Weights of a small transformer language model: vocabulary 32000, 491M tokens.
MLP neurons of a small language model. Each row is named by its layer, matrix (gate and up: input weights) and neuron, and shows model dimensions 160-415. Each number is 128 + 24 x the weight over its row's rms, rounded and kept within 0 to 255. Numbers have three digits each. A neuron's up and down rows have the sign that makes its largest values positive.
After each neuron's rows, "fires after" lists the tokens most often just before its 100 highest values on Wikipedia text that the model never trained on; "fires on" lists the tokens most often at its 100 highest values on Wikipedia text that the model never trained on. A number after a token or word is its count.

L2.gate1708:099123085158144149156105110161133148147116154145127153131103119100131123094103153110162087095144101161131152169134107118100134117161125105131139172134139117132129092134063124134106126091111130164145037131135107135123129126133160108122122173142153132132118135111157104118122117086124134155153134096129140135139131162169155124162159132140105150138137105118099123162087158124162152157109122113102127142163141123093139140199135115160130101147102099156139150132122143134148110148137089137085103076084092110098078124171129109145102155121119116088142168148138087141123160121116097104122099148134156127098139141129123154129135089138119146091143165165114133140151116112109142080138117114131095077101154137163120099178067100158144170135191147135119115093151102126124126178118111
L2.up1708:144072089097096190166151112164111119129119171171109174128108121100115119141159128145165099139142081142117134151140107105135121141143132073148115130086101105143139086170105169104087124105132102136140073111141133137135165172131159119130112145124127120108172149139170084169135085087153123135114155087099145112096128143134099129111144122140122146115149111132142115164084125107147117154129133112104169133134131099122096108125121103132114107112110106089134118115126150113140130130173154107128105087110101130155121131122091081104154100118159135148082137135101155156146152116119093135159118168153156160092122130109116127138111122155164194119114142142116082102153135114097147143145080119159120092130138147137105125191085104146124121136175098160123134084111091093168079126116125
fires after: " |" 40, "." 23, " " 4
fires on: "\n" 65, "Departure" 4

L3.gate1786:120152135091094173113101129163088155144100172144134103062067144119112110187107112135140117099139159114166094155121109138117128072123127101154134125117130145117129111111123131128147128104113110135154107140090136161102130099101148094147106150105135105071129106093135114130164171122146103144168135118121123117089156106171083082112098084103114134164134125143131132111158162127167108135116139110135127091152147128151121122085151127107152126158128080107125150122101142141146099130075137101139143147112114141111095140155117155107132163112102116104117138142112119149106152076131127151136144129152173161168110079130129116094123124158113142153115134124092113149098156119164092116139109141154157148123165154182126148127083139128128128117157131154132139117120106101149154149122183
L3.up1786:100149120140110079159103156142153139100145137127159088128143152172115134116161117112110137117153121155130150076074119178129117142119114168130120105099128137162108094117114093135079105153121102154122140134138101132140166105088093144102156126144122119143095168079092156091139134126115096102175122177104104167149143135153124132134116151126120116158139132082128101096096088116149115117112109135172142141132090148061126154153107178083152154095137108123140134134135133116117123139154123119142124125154120121145145140104099136088167105098122157116129112142143106134113154101131136111087164163152089133104171111114127144127086170086149138115149137125131068133184147157127128115146151142106118149135114092143132088112121107123095127099158158153121121154109171155112126156157158
fires after: "\n" 75, "s" 4, "-" 4
fires on: "|" 56, "-" 19, ")" 5

L3.gate1259:178182160145109157111108147100115081094160080116082089154131145132132136128132085133101134145136124151121147133119144114148116150110109155131141117173134132097119100108155135120110128124110156155081141138069121121119128088088130176121122108122157111120144173142147169081094151163122141129117114143127151143169121142132128102158118143163145115100149119122114168122096128139091142107134140183098115138114083105119136157136110079112126126129091138117114134129126111149118104169111134173110103143182157114086114078135117178156114129110129120165114105141128131099111147153160087157100113109112160115129141135122150119146104122113098122171117115145131154113095141145101111147108108084116125156118115122105116106104149109131149146123122164114142157114131135156127144133150084
L3.up1259:165163125147150097137117165155124084138152076119118096127138161099110113125150123148115090180115178111167140156093113146096097131120144133122141127112119138122094121131147110136074143089105128131153127174111156165143102091084119137085111078096150135092143130142142145113064129177108151134124124116115138166094131143114184142160164152139158106107135127124078130155089156148117161129146130159115124097104133131141160137136114102142143105151100166126087130120150151174147096117088126175092125137142166106098100129126124171120142131075113093143137142151096135141114122167150096143121101132114138128138163124134168148137106132141127122163115127143094122132124103137156120135093121129153137121129117088160106109134178122077148103140118118113118142160169140132176114165131092
fires after: " |" 27, ";" 9, " 2" 7, " 1" 5, " 6" 4
fires on: " |" 32, " 4" 16, ";" 8, " population" 4, " 2;" 4

L3.gate36:137117128161099138078077127101102105128151161144168084167157121144125115067106113135127169126136085170135150117080149159118154112161083135134135176093129122116159120122107104104123117114095128114146092146142138098129086109101133120125193107146173125155146176171121146114124102143157120111143165100123162093124170138134158094159102137098120117165125103135124136171141124129119135142168141142133147097126130107109110145155121106113161111114140123109098153134105137171147121144135089124125140115157143166168097129111096153145129093142150125125126092123129135155140108109144127183154097127076100107143109150097107153114133102108148102129132163158127166123119159163103124115098110111101149131066128063106149106101157139145150104143125114157164155204115135147120196174144132
L3.up36:104132123130099139092113131122158099149125169147111125178129141104118146143087138167098154157173126144136141103119151152133143134108109189173106164089097145122123155133116114180152152132108112109130106135126116127151132133083156146125153086099142135082148127132099117111129098119139145103112178115117122146139109106108136113127141124082124106104098102136161179154076100125174133150154078135170113053142117136149127150169123122132158146080130137129129165106106120144071107153123142138176154132128129153138086105158124150134156110149135113121118102129131066170153136129124098159134146115152105119142141169088067085133124133136142105102120141162113119092171134147146150116105158101100162153172095132125119125140103160143145110108137127132145118129134152140120117132149151
fires after: " |" 32, "|" 13, " 4" 5, ":" 4, " 25" 4
fires on: " |" 29, " 4" 8, " 5" 7, " 17" 6, " 3" 5

L3.gate1140:100181111172123128130138145150120124110109142135104147145097146108161130101088141114115136120152148151142176151083147111103101086096162116119117154151142137116135116131130146102094119138114082124125127123183146129078129151121114142123108128113111118149115150134135119138143137082148158100154165160164121120159123187117111132127126108128131106105124099088147154124145140104147119122147132135122133092128093094113144113157129119181163131104159082105109206184141078131132187120125112138136125164133151080159111091144109099106116141139117145107131122154136116138115116084085117151123142122103108092169139079141120183133135143133128135165125097100115115114125177129138115178135109127139138115156134140170149131128132127159121078111108117161153096142156141129116124069113142
L3.up1140:124135127146133092129138125101092169121105115101071153177151115128134148107134138100108145144177119117103141118120173072129108145119130139127091122139158118118086131132148124088083156097109109097128175166135136156107135118086142141141084120086153121159108145154151073154109140131125118135122136132150119149175101158127111142135159121129145119099113120143172073150156145133100148119147118137098089126121121121122116108165106139131107119096166103096093179167127097149114098134212140120122135106129142108148121115138152135168104113142145120170152128137162098113140129097137136116118133145077149090176137107120108165118124109143087089138160122146142141141110146106130149130156145134106146153154126153095135119160114129130120120142106103151115101166103112135139149064147111
fires after: "\n" 79
fires on: "-" 39, "=" 32, " Saint" 14, "\n" 6

L3.gate1738:046130101144129188088169097123157124107116128145128142105165118128141166135114125117146115107127111110160105116178145129113163139134100113134123152149138131122156117169143103097180130114145160131119111136144117127128120122152102121117101110123102144164152133147139139124128122140102144130126119116169148126145132107088125112136155124048129130097150083186160097124168133134156115113128153098151157144107129087106127111115129068123109139138133104143120170135126111144133118104108130099107162113126131123150105068092141097165102139131123123161118124104132131111144146150112160153173121124100141068162141156127162113175108107120114124169098119145146097137158113097109144155076066105100131142116122134118130184120084128167127142134167154158130104076128132158122146091128096
L3.up1738:118108108138137125097160100136121131124137106122149139125164137146176125136110110102126096108145114110156173156133136119169144094120145089122146157117123114090093138124128123128150153159128131125165152161133117117091106132130087115106109112132121109158168113135163130165125092163117149134156093133138144130108144122101142157150131134102133164096102113157131145078137145171168142127123143100102132133106135135153141152105148080129102132161134094159110151132156133129131156105138141128116173086114114126154111121079139065141109158072147105115134158121105133140166119187093123127173117185159161118119119157122145131125169150117108153118149128147112118095118135105173152124132065122089116127114108095134138137130072130110150165121125155151110102122161128121161137142089105
fires after: " |" 77
fires on: "\n" 73, " Ball" 6

L2.gate300:118073187138130151082130154130139182148094156130115154137138159084103113142131128136108135076126129168136128116127109139116132156134134149163134142123122096117122137103139149110106159081105110129107087157129157113163133134126126119144102124125131150111101169134160137111088121097130121114106138113102133128137097154142152112120133111109165129100108082114132140117100117140134159179165098106133129154115124143166142121204139130118139167139137136169115120150113164115118111114104132118068164136111080129153110108164123126110139139143084101097149110153107084130131133083096083098135172181123157117149134163093112163112138126153171146158134134112167128099128110131129144124147118134123110095123096127131133125111159122132102129116105139093145174134163125146111086119108110
L2.up300:130150149118152112161133107139129113128148142134071097116141084107158100177097133161142116107153123115173159139148157127131154152158125114160142111141151128131107164091129150140119158112113136086106134123141142136105106158176140111081070139110151101135153089148125132138133156162173121109127102145144097134131112167117100117074190097101110114106131120143154106111123096109094152111142144125159121152109143156125123148171111086128125163113142114148115127131138126140128147092165157082097135101138150079121100138120125134125164100105108112107100098173098123131123129106136125064136170152137151112122146142126114133118124122145117132125158142113101097092116131112129133151114139134109091090146156164100140178137127199115087131090103124079135142139157068131115051112147102
fires after: "\n" 75, "." 13
fires on: "\n" 72, " However" 10, "However" 4

L2.gate1038:092113092140155097125149120134143130074126118101102120119097132125109168148138172127135095112146138128148084089166110126146154097147103123149146130099109125115131119080145121149098163125095163103072127142129115154159139140134104129170139105152126089116120150149083101091130147134114116115127108133136107137105105098112098131117125081092141143124150136107126153141084104130140124132130193141160117053117141161092083106143116138107132138145158113139155113131125138119128104138156100129156140160169124144105148125109137117132148138114103141093093115119132105115111134097116096114113118150086119124148159143083137163113133066183143114132132179152109090124123146165106175169091140058105138139141148152121148140110134149148099131121134113104169133165133153103161103143152083
L2.up1038:153107142096109139095093156144144116109148173125122119111082172130147125141135159146135150109136138113155151102125135143129116147121141125102139152119110115075088151152111174129095113126117119172151107119156164089117175107140105149158098129122099117171119168169124158135149136135141118130138136160094124092121138123146145130090162154104126106143124118098141115100125117116132131084121109149120146097157191133098109136115152106132158084085112134121116135155128169144128146131121128121139077045113116149136144124109149152141071124115124105138124131140100168122105084119142131117126127091147089168072121138114118177108099135140152154077165140096124135158126141106094087143124108104135116119113136137138143174074115170136124128184159140139122147161142135104089150146138109
fires after: "|" 97
fires on: " 1" 24, " 6" 12, " 5" 11, " Year" 8, " 7" 8, " No" 7

L2.gate1310:152114087141096147145100171086165118093109145158114127136110145153113088144106099125136105130135119116104124115084123146092097175136148137119128089101147102107155080070168153123130129123133119074123140149122117117153110135140135144131103101160147134145120107118113105106087146108156112142162120137104086131106119159130145105147120125147142107092100109124102145121123089107100107122133120128147152130141122119108142132151127154098131169138116132142153134167157092139104096152121115111140123148183154105100113113196110110110096140094155152126122145143119131154139110115139141126126135113118137138152123146100120118135086089111104132146119121111076131104140119170094151114114122086101143176131150098185105122085148131110116077144188117124107162137157145108175139172118080
L2.up1310:117186142140109130096108152103146141157099081095085126058143125131136098094134134111157143117161157129132123127128125132165165167150102070115118147138133137132134146128130114134117119129120146099111166116134115122154091125121103162104112122168130175166143141103138123147164146091137096134121104120136123126126155155119164128146155164106145131134130128143098172149120096115106111135131141132156170122132114180137137161121091116101097153122136135145138097168139100169096137146104118147161130134159158133148143093143104171197143130138176155130167088088101127189167123101121142156100114141134130096139160150161137105132111097094110126129142126094139147128095137123121121146143100104195087153108139140127093095105140096132126120129187127128126143106127082139136118148145097
fires after: " 0" 24, " —" 11, " " 10, " 1" 8, " 2" 4, " 3" 4
fires on: " |" 84, ";" 10

L3.gate542:076129122173106090076139119093088139090098093129088171165140116140132149158121115098125086105142094121110106143090090077086152123178137078151152175129140129171148121143137171118098119132163203108109142104151099114115127154143132128131106165133172110123127131150150098152113110191117142148129167143177085097161140119132161147110115125164133119139148114110126075142119135140158096131133121146127122131105132114125117131155102097142132098116147091098149168129130102114142088095138151114145129102113183139089135101138116110146140096136147105122103150152169120107139147139193139118124168147103155127120110145143171147131078098151139129189125178098154123124100127112110167146144138116128143138130126128142126117161128140148143139131133126150136135170109127099106129141128126
L3.up542:141109148169160143096085110127115136101134128121093165152119098114145159177113115118104145149130121125099115139132106113107105116126145126146135144139135128114119110107113156099102115113171127103162136100153100103153111172080129106107124139118080124134169107126171162154093122166141152113118117131132108125136102113148116146135137144149127123159099150100136161163168144166133105111118118137124138144126141147136141135118150126149143106159123087101147130177113141097148118119167160119135098157071131118078121144114096087171129140103127082141131143144147136124150078143157146145109123125176113163104097134168136113134128130160126091150145134094172141135171138095157127116184150193079124117152106090182116160164129103134170119142095097186142101108105075098139141116101151
fires after: " |" 55, ";" 4, ")" 4, "\n" 4
fires on: "\n" 97

L3.gate737:166125102135135122125113102099107081114103115171101104177097158121108135157098141125086140062126155148124123103088146155129108089154165180114108109118126119111159148109158125129132119116089138125100153074115136160108071144131111100130124153158132143097059155137122143136132122105139122115134130114138179116093115121129133159131112128156145159121114132120087127149112101112169161100164146159099091134119130128119142162091117133145118151141143166128131099125190099129154098129173128151125118119121137152138153100113111160096153109191113122157121154125139129099086159150102111128098135137127123148091118096121109142146084175153106124125132106121170141170109114155094129118142114108107127157175120099136157127100156149165114098081120106157132152150116177082144087123133095
L3.up737:136161102133121145135099126119108128167140132104133116154143138086144128159108155150098171106082136136124102122108149121097079134146151145101153126181150117145127154147111134150097102097098135116139137150137141166065114126166096086139092125111122138113098121133089114194142164114118143145116160101159141138073129112127101145120095109133138148090094127132089144123172150121120161115161137179104123126148083127159143120103154142147126118117163145154137124154156119175120103101147071134125108105124101137172144155093119117077097130159110127159157117087130139147129127135101135153072121135090127175146109159141067110137094153162144097151115106078135203177135142117132132091159090124104132150161087123106169150123134137092157140134123103144131143152132154121103144142121145
fires after: "==" 36, " ==" 14, "===" 10, " career" 4, "-" 4
fires on: "\n" 72, " Years" 4

L3.gate1587:129139131153099122130090144096163119126113147155098134139129134092117147132093129114185125108109114147096131125112144092138135098127165115179125121120138092139129141133144095099098137105092120130112089135124120103109143125123108126128090145178106144150108151125091089115132173155135146149125129096135132104125101099113140159118145110099178159122154156135104070120087113097147117108148140086153128107105117108124120182135137114096166106133149141155103157126163115131132147133181121144117115097126110149110147168140098158157110122146114163076114136089125125138113167121083114108135144129141117109121131126106169124125120162137150111113104106125135120166127142102093115153111121116167121117170162162139138104190140118152077085099157147126140072093114132101144145093169099
L3.up1587:131136114111103152116107144118128114144154141130097134139156119113129149139118134111102170133073122126144103155161117090134151122104126135132149084139093141116111116126123100151139088105116104125173148105107132147143137144104119109152114145165144132145145141172129119128140140132086116127120106141128160111147134067120185151104154138113141105090111146171150163127065142132128137158138113145102143107144115132145118134096168143086155117125113120127143115167146077147144161133167082135104133141125116120116092102115109170148100092149124135105137103087089142136100109147088131169106124116149112128129099131159134121117144116141129114102109171077104136118118129083141111178124129125142108124141136144175112128109107132123104118078082185164144141097120103129104146102160137
fires after: "\n" 33, " =" 11, " on" 5, ":" 4
fires on: "\n" 63, " 13" 6, " |" 6, " January" 4

L3.gate1041:139181113151130182113150125150153124150146121120114077132112114124115127133076113170087171139154136082154119138126137130090147143145173117111152109111138172102115149161121134113175121075155139116131096117115089089113146126101137131148129141074109119123134133103074115075168124144127142130126141160148131126112189163094091094104143182117125072160132154115127134125151178112114130155126106134125145142160102159099125100109099150117128103107097163138163103152130107149158127150132136123142120152121122147164129111135128105138113143124156170118139147131153096187146119131144126149129138158128093107168121146148124133115152130118091064108145156132081078113129087087165138085109125106140130148068119137135099110118119114092166109160170111123104128099134123107138127147132153
L3.up1041:105128119110130123135138132162149105128169126149109161135101097162123151129147113121080111150118119109129135127124125188078146138141094149113164143078099145143140119123112149167158122121086109099099145112155128157089137106129139149133151131116129119125106097113187101095127165091151154092127111150147139146113088171152140137150131164123151160112131111117082135137078144165122090141155134131112104144093150130125112131154174156102131110114104136149080130135123131135104112092087112135107166164127102135101131136128103145123127119112115161094126116137112108191110164140129128119155146112139142122105119116101157118093091122120161130152149104113123123155131153150134125129132146132125131115071100118159159131156119095143116145069145119163136103166142139124124131135139084
fires after: " |" 55, "." 6, " 0" 4
fires on: " 4" 28, " 0" 11, " Na" 9, " Mary" 5, " |" 4

L3.gate206:110179119104186132151142171136102090145161180157085088163128115141111110207112110132136121112128135132122100100109151120156121105109095081151107143161153124139138122123161136132105122116135107134113123111111147100098102123152123119145152134115159151154102118131114151110151109098132119124129078130133145141146096101115170128087145116126170118149158107130172117141089148130137131141141157159112111124166140086132113141107151088140131163112129149136148148187117128135133109115093145117095144102116145123113137077093122141132107097112134172169132147102124132119120136099153134096126116107135096143156140087135148111120135140144153133146124076140139141124131127122107124149126104154106122145147138123148127149129164119126129107084111142126158159135115128105064183093124110
L3.up206:141101149143123113089099137132149128116185139089136091114123114157137155110129116113146125150151130125130119172121127151114130150107133123085137145108095115119154099109114117126122078103087120105123149089132130120135119093118132127129106116122148155081104111082109152102091079149134135111167164121115140141099108160118137073114150146096183126098102122092077102110116177138126126099149102131116117170121103117139139132173124077156124122126084140145145145143138125132077166102092128158087135100125160131101124089110148186098179122101100142140186117142140114132101128101130091148129157110195097112120157079059099107125131152177079118141141141130112170088086105124103122155150105108120104156090154091132157067120110120150117133129103113105123124138148146157093133083172164
fires after: "\n" 58, "-" 6, " GK" 4
fires on: "\n" 58, " –" 9, " |" 8, " in" 5, " as" 5

L3.gate1323:103130136117117147096130114170097143122108137135116148180109151125107157121147133101137136144161087144127173137121117136139126098140111155173081137119155133114136073122130134131129164128146154142117123111143175163142125124098115129133108114147161116112124135116084125154129112122169164127134140126148128120159132128097140138117096107087135157143128081125103105134191118138129126194123126123137148109122134138116104103113150150118164122123195090091083135178141085091111122127137173155160141143137118147132150126174140150147143146116087155118068139152162104085135131138135129127159151108151156146125096121125147113132121102144173138155101165142120141130118153142127134146131122133088143160126139175122168115133120182124118123140112139164124158111148151107131106149139120
L3.up1323:144135143116139106126105152129124177089134149156116107158077076128142129162091141135176119075093134112114114138122106127035132116163148125169160138159112123127134106111165136107145108098121125142156145130131139107120143170153159091140147149147104120152139178167129152112130155119111181130127148116112143152094125155090114089130147127130134123118160152094056132134127121146147134120140158124133113177130134103098129146153111134140131167137132149131162173085118132102147142124153126137140086147103161113090121165152135123124140073139123122107148180119141128103102165059098137165139140129117113179113108123187114122190109148110125122134138164107158109176148081153131141096153148127114150151120139150123127073097149131136109160109144136123129136147157141113150103088111127
fires after: "\n" 77, "-" 23
fires on: "-" 77, " •" 23

L3.gate1464:121151174160124156119177127135166121093137155100101174155094088088144120157107123129149104154136129116129138090123111137105122125107147115106191132154148131135133103131090140147170098150108122123108171113145143143126139144133152150113087114160097101130147123115119147151152078136157105117118134090150111155162112146106151128132117110144148066155119124167156133120163132149116173143129112135148105105127142092149122124120160115107132093112159096130082129127112078126131148096127129106171153137134122120119114103172081182134138148136146099125113072143173157142129103144135124154126130102130134121086136127132144073070165126173138162159119090117137127131103132131146082114128145101122108095124103126159132143144106102141103181092120154137169111116105110091073148115158127
L3.up1464:102119152113108128171109122134091126148113108125114098136118097112121151130115074106187161118146113124150081139131151174109124106170091120105113138134123110108151119125118163102155127143130105094105162101118174131111135170109139160139148108112130174095098129108085107158133094102171131136121101121155130107105118138126146140133109093103126139096100111132129133137136135175159110133135129151096143106148145099166115121135118143122150132137110121109144074118138140126108109138100130128135139137138122097181123114144126123149138114097146115206127139082162157172113102117133129162116123160120129125108159096142092094112168139146111109109098077143164157159144123116119113148115133103132104137101094090140152166106175134158170141090096098130136135055135176136085150136124125
fires after: "\n" 58, "=" 5, "org" 4
fires on: "=" 36, "-" 21, " in" 8, "/" 8, " =" 6, "," 5

L3.gate1069:092122107122145128117115153092129096112143151144126118143085103156155095122115125118112130112145105126112137135113137102148145128096094176157109131153137133106136073084179110124135088114129123141141145126170140136081140107158155108136133169126114136099151089137120112116116167115106094146118154138110127129092088105135111134129111133084164166091120138100122073164108066139164164096105149158141137119135090127137113155186129134128118151101149108087128139176124117157105120125133128124158102147123146110135126088128184144121132115100151121127108142124154116151121111098146112103131117089129147133107112109118138107126094111149168116107071071122135148131097119108128136152152155136106083135146134132158167080154151176108105134146121124140141108135112171095126158099120097
L3.up1069:133153131088100162098090142188147097151118176192131151131078106143135110090128111121171145102123124113137115069097143119106104209129129072116107127119102113132137091120178114152152128148171135106120102106096163142153137115133140177135172159122184107123147165108094134102133144126169125100112149144113151120087173133133135142078123085117147103110141109116143173095172130145152116169106118107119119171098158092118130129172144122155118134119081136132150128110144089134072102125102131109125125163132087156154151145121148122124153098103132145150115139155111100115121136141114111175126159120137115125094091108139124191117126092113135126113136155126150128133115163144139092096144086130130177148130136149114129090121115128142170131142116104145131148114139108155156146105176135
fires after: "\n" 24, "-" 19, " Suzuki" 5, " Summer" 4
fires on: " (" 34, "-" 24, ":" 6

L3.gate1319:178118109120150148091144120113142156147105146161125072132136172133103116139153116127107159113103135128114108065068110123150114142106148166125118122144120100106125084097105081106094134109126134108138085162115126132156132096098107127139136118110144090121110128104143130096098142160122124092117129155110177148135148161143112133135088133121147140134097160172134099107148152100093141122116130133129106147089136089110102110110123087142128137091138134129072114139146081171150117130109108082156125130150124142125128120122083138115117135158126142098149128095130086108117111180145142172127113137080110129156109144104081118164112128121129088101114151156122145128133148101099147130108093098120164128091127107120152129100126156088160163140127146165131172114167119118142131178144125
L3.up1319:108147159100125078130158136111114155140171163080155115140115083135146149160133123133126094151100115124122104150138158123154158134132117115091134108111160155149099172148118137072161143129134115126159121134120125146100123127123155142172124187125104157177128119091128138082153092155150136145114137149099125102107166096106138119096137165122142089123132168089130145107101138134150106157130127114111173166163128124110132157087139134139100159084135104141140103132156116104117104112151140140142156097146109099098092165100119126169169154102127126124129175154122141174154136140110142152115111141146160149105165173191136141127114144114091148113103125124138096135149103113147098110134126135128104178143093095193122162153097118148138150126154139116111126125129120159142168118137107
fires after: " 0" 44, " 1" 9, " 2" 7, " Goals" 6, " —" 6, " Apps" 5
fires on: " |" 82, " and" 12

L3.gate551:143108136176134128169111135171142090122160098140102153142115139102136128137173134126171092113169119132148122112111120174139156182120106120095139127139126144138143110093136114115135138093155172108091142126151124157136141098125132145124114099149122121152079160139168133100083105092145140136123108154151114099132127152140104165101137123109166123098176099102150145139122169098179121139160116164120104125113112129137117152168102093136131130107122128096106095127112102141130127119120155124101151134128164111136092107097130139131120138139120136132127122141162148094071148087111124143120112109115152122096112077111139142146164147105166160128151108114155152130155123184105111128087156139111143118146149129144164140168145105159134137117078147116157128179148175105162108126125151
L3.up551:135135123124125138128131163094123125146101101119105151084124138152142136136130125139147147120145130141113061116109131143135109165080114154120111128209121154115098116139130158136131175165151144112156153147128168119168132113101133147182097150118131113138120165129072130105082157130106110143164097150148093133134118155146099117155076135128180120083123074147120108089169149144140160147179116099112094127110127133143147119121154163182091159129104069085140149142135094120107150111133153140090145138141131106127088133122089112124091129126154098142167127142126144114147119119095105161093122134106129102115131119122115118116148140077139131128114154127154126101125151145134129140146124130170127139119157108119078090131111137178162084094132098160135118114127145133101098087103140
fires after: "\n" 63, "-" 7, "On" 4
fires on: "=" 26, "-" 24, "1." 7, "Climate" 5, " age" 4

L3.gate1369:166163102147103125088085130150124102104166141103109165130116116195142138146120150095157112106121125134103116103148117104090148131164124098143112144115103101129115046125125156121101118153122148134131153177106160116127082116145112096133132137100153123161131152180114133144159144148097123121134089094142128109099104110118113127110143125059125143116159142150160154104108109143133155107139161143175136161101103146127083127143107093130087142128154138092124110134137159112157137106128114151142118080129140156136139137116147120113127140114122086140119155125129124116101175103102107129121171148088171108166097161104137140097151094136096138111087181133096129169127163139069142146118110153128148086094150138092151174142141155130142109129111116117126107140132105145121155114118143
L3.up1369:136114123149097136134122158144137170129095111152107133146111140129110146139118103142168095118155129165123108119110121098147093145157107165143143163123141100089114119118141147104138112127129117099143144120123144134138125171117112152140097104099124067074170113115103127124114081113129112150141126104105076112138109144107136112158112087087172152136107139082132145128109102100169121109150119090133119113087100134106119171153110083130138136117112103156133116115146160143155138153081119170123138085131176104117133082141133149095148172156109095143134145129131118103157165127110075083095151119094101086128147150085130121146153150151109117110129196145117118108129156157154125092126120126120127126120148128105114132102128181135142085164118127175140104112137092153144127153091110
fires after: "\n" 45, "." 27, "-" 5, " |" 5
fires on: "\n" 47, "|" 45, " Years" 5

L3.gate64:160102173142103099128108113131153141135116121101068106120137148141138172128164180122130169103119147120119131144112081131108124140126096157116176133109112113107156112116137150126104145128135126121127106121174131116146086115106103127113094075134148115142128113120150106148146138114124134118150100134131115099124107100157180123117099119140104137126115194141060144128123133147105105121119094117088144121170145096103136118132138154108149136161149170134103126151137152145122086134113095119139151157127116163116174158176111138114127158109094095090121097109150084094138116155118171127113178133155146070149127139127112104108115120123086161110116159157127181117128150125128115134081121145135173114143131126100118124113111152143124136129128126145093148139133162164163124128158156
L3.up64:106088113168113160098156109120131153128112136141107121162153114145142142089169137118147094108138066119125057144166173128120131130152207170110110145142141143140100126130166101091130104095113122117094092126131101110154104147118122127165142145115158138127119123123193101131122115107118115117138141115141158132143119190144091140134093138106134118134127137131118141143110132134119101162115071143124131088098127081115141156131128117131129136159142157123128126131139131102140111166187156116125110135116086128098125108092132149120146095162142085130084140136125132112132123139111139199099115133142122119130130173134126150136140135111148090164084141098136116102112120139126113112161110123128157148130117124111106113132111154107116124120116100123103159144145120105139138180112124
fires after: "." 32, " |" 31, "---|---|---|---|" 7
fires on: "\n" 99

L3.gate1101:102152116151140117155107115147120091140114137165126117149120117128153126113134138165113143096133175109139143118153085122135167174102145123107102083145106093129137155120124138115120117146184122106156088087157152143160144122118133133105141116076117153155149132112082157120145118160091155146163130168080105127135128116117154112098140171138092098134105117187158087092125139126135096135132068133136142134155180131097141126130099104105092118132111139102169154126144121156123096149128127140124136106118145158081113122097153118085123151106110134159112092143153103154129100157119153098105124140104104148109167121089094111168101126179092175142135144133095128112124110133138148123147093114103162087134126121135111118167139106091126090094153134112105138102133136132103127133107164
L3.up1101:131095126152165129083112144181147096103164146167163137134148155124136091127096125123149100107121154167142150077128127139103146157144145128104107133097120111108133138122149152129106107129142112119110080105106122101150167121166156125128156139126152106156156128129100152115109082152128154144170093155072133121127086169163137094126147128126137102162128126148130126131093112134129177119113155090130159112082152171131153124139128121118128131148107169137149096118091116115125143165097150154135106120145147152105145132133128158112164154140144086125107164135124117144124085140167122074095134112162121108124165109041120165140125109164095165112136128169092154148131143102090157174085149138154134155139106146133116094126125120117115121093129123116118147133114103159126065145119088
fires after: " 0" 27, " 1" 15, " " 10, " 2" 8, " |" 8, " —" 5
fires on: " |" 69, "/" 6

L2.gate1598:081115116138103114133112142127093116085097089099070129176119137115116143160168153099154137080163099133108078094138079080109162134146137077146149133108117104096129146116157151154094147088117154079099095142144099125110139134106128130134127131120109170129120155118169119124101119136184147085130145114129101127086134116115104109086145149126129105144157120115114116180129137124134106097134134112142110137095160140141062164184098127085180135094158102113092147156149093110166100130146119130137152160113137165142165155120110109180096110166163153107109160109165155106139157108119126109128169114135146103164095120135141137137086095160130107172118153096153121145135142103111104135148153127093137121119159128137131125173121147145094150096096115152146104179123165096129123180140160
L2.up1598:163159170136156132135163081131132140153141113123150117122120127142128129100123099188119101159096125114129151137133140153149110131133129186128115117129131159127165124143110119101180101128127167159103157132093124132136106101157117129134118140133149135096092126146093134110136130134065109139115154148138153122141142127143149144146126120125144113109155117147171138095107122131138109153128106144138133156143092131087135124114086114154107142132101143133151107100129166142104143120086132110130118110180109106130092094138138162078160124100100129163101072133127073139134143118139119127133120131108136125114149152102136139131130176126112137127119119148092129103075120150088148111111133120162094120143120160119143111067152116097121114168167158116145169069126138138117142072156113
fires after: "\n" 68, "C" 5, " Total" 4
fires on: "=" 46, "|" 18, ":" 16, " (°" 5, " |" 4